Part of a small language model's weights.
Training: a variant of Muon for these matrices, 784M tokens, 5978 steps.
MLP neurons of a small language model. Each row is named by its layer, matrix (up: input weights; down: output weights) and neuron, and shows model dimensions 304-399. Each number is 128 + 32 x the weight over its row's rms, rounded and kept within 0 to 255. Numbers have three digits each.
After each neuron's rows, "fires on" lists the tokens most often at its 100 highest values on Wikipedia text that the model never trained on.

L5.up283:148176119156153080160148130104072187118089168078109101161139180140117126108159127192166136095113123100107110144106121161171100131156133145143120092146083139131113203117169123136123102141097149121185117155095168101138070092109147079140156125137110118090103125118132107135129153087145119106
L5.down283:191136146130119105111105111172160143150094110056113139103111114123138148150116151118114159146141149132141183097132212131094112215122099163101125173170116131104155081117181131124114164092115109133099112133161090061089121059163168151058114121113128089145155073117071125097175129110103184096
fires on: " H", " M", "h", "H", " L"

L5.up492:130130148145122081129163122174123082120118143156126072119132138156148058190219148158148156112099151148083136106133133102097136121108187144143139146072114163185154121094083145148180103124142117157122146132089123124130222149088119152132043140145119125109116141160107192108159190170128176180
L5.down492:133162120142084152130127167078091108153067125117103181172163125109168090113109105154108146123101089117071122151088174115089170118119174117122073122093153058160137152066126077082168099148172115172075143118112118138141211094118124169166140096149124149115112121095141152121176123099150132126
fires on: "M", "am", "-M", "im", "iam", " Am"

L5.up935:138120115135122108155095107131115132099179098136116194155132180124123116118125067099101161133168074103129128156113177108123102132133162130145080165109115143115125072142135098130123155136229186108077125168109155108131164075106179158158072054174157154145191126123085141191095152115154165173
L5.down935:117114148087179142082143111202109093183158106106118108134105094088154156143135156072155100132174133167099136156110170132154093117154098122160107144114141153138117125151120137194148113101169115156099138148110148105160149107063152097092088087106141171172151077079160127156139157143143122093
fires on: " L"

L5.up410:142097170098152123160098139128064114152140174187122110078099080127105127117162133145182075160170176143127149089125077113103091159143149121148112173160097128158176118123111099063131080160115108093151116104173116158120115091111095137153096133070153154130126041138110083119093135131124158117
L5.down410:108200094131093108096110166126202165126099146190128109082074125146129177082110089102150141150159123137092109122138086167107157084170123130147155070108071130112119165127117152125119121115076121150108133107156151105151088091114116083120125092124153143113191173173130120096180111167118170135
fires on: " |", ":", "|", "3"

L5.up893:178075122116118109152105147137158167132162152139094132121145165162105082139178104108144108167080133122070068049093110160154084160129117142179111105169123114123192115193170167120116148135176162077194108127148157195110142084139120080146151150083131148139088101170109120132109139116033078150
L5.down893:091145123140091149093096138093093116141140208104177131122099125178141102116110081125119067091139082126160161140115183176076105178171116157143112137128143076084152127149120130186103160097099173080159113136111149058109154111149160080141106159168090145136113082105083123103110048105091071129
fires on: " G", " p", " g", " f"

L5.up342:132114165170146126142175119154131056131129096092104078164118121151119115142128140140136118114067175161180098155144133167125107132170177117174111118085133146141164087161108142116085144128144157110115149084108066138139145109146142117118138118146159086086078156176159119106177077114088139134
L5.down342:118145167123100124142138094123096109145103124165088127124102145160117138129104120185100123084158125078128120120153134132080103199119155117108109116108149196125178227075124134115143154110094122106138129120130144118064189093150144077108113168170066105159146114149154105043164133105105155130
fires on: "1", " to", " M", "2", "4"

L5.up1897:104121129110142107160104143158148133104118129184133127162131165176152157106180105169059100095120124100141181169110090086127004084144105088093157071137143139145089128117085098108125118152168130093153087095127174158165105118097136171131129115108092164118184157157065107138105132095167069141
L5.down1897:164081094178122129078125150077052142173159116119089171141154142089147127113101176083096130192185127079128169136100133168147151117137134106072159113092135132049121150082144086182103114173174119156118093061174100173160108107083092082136180104180167082120086102098152142154137098149104128100
fires on: " s", " r", "1", "2", " m"

L5.up1976:097128073158133140162136099110154072098154177118146117153137156143137229136074126155145124131095161078150073096170117116173110156125114063062073128136118128094173150172139162175142155138169154141111121098113126076158119137133140161077163094062108182088172119151168093137119095129139149111
L5.down1976:132137085113086136113090127213115092100160084136100165173115087173176144159065163056108107179114142159154104147122145107168154142126170189094067094143095136121133110177074142092148064093096085139120206099167204129106158122130137089086099130174140142136127105124145146101143088104189119136
fires on: "an", "a", "on", "as", "i"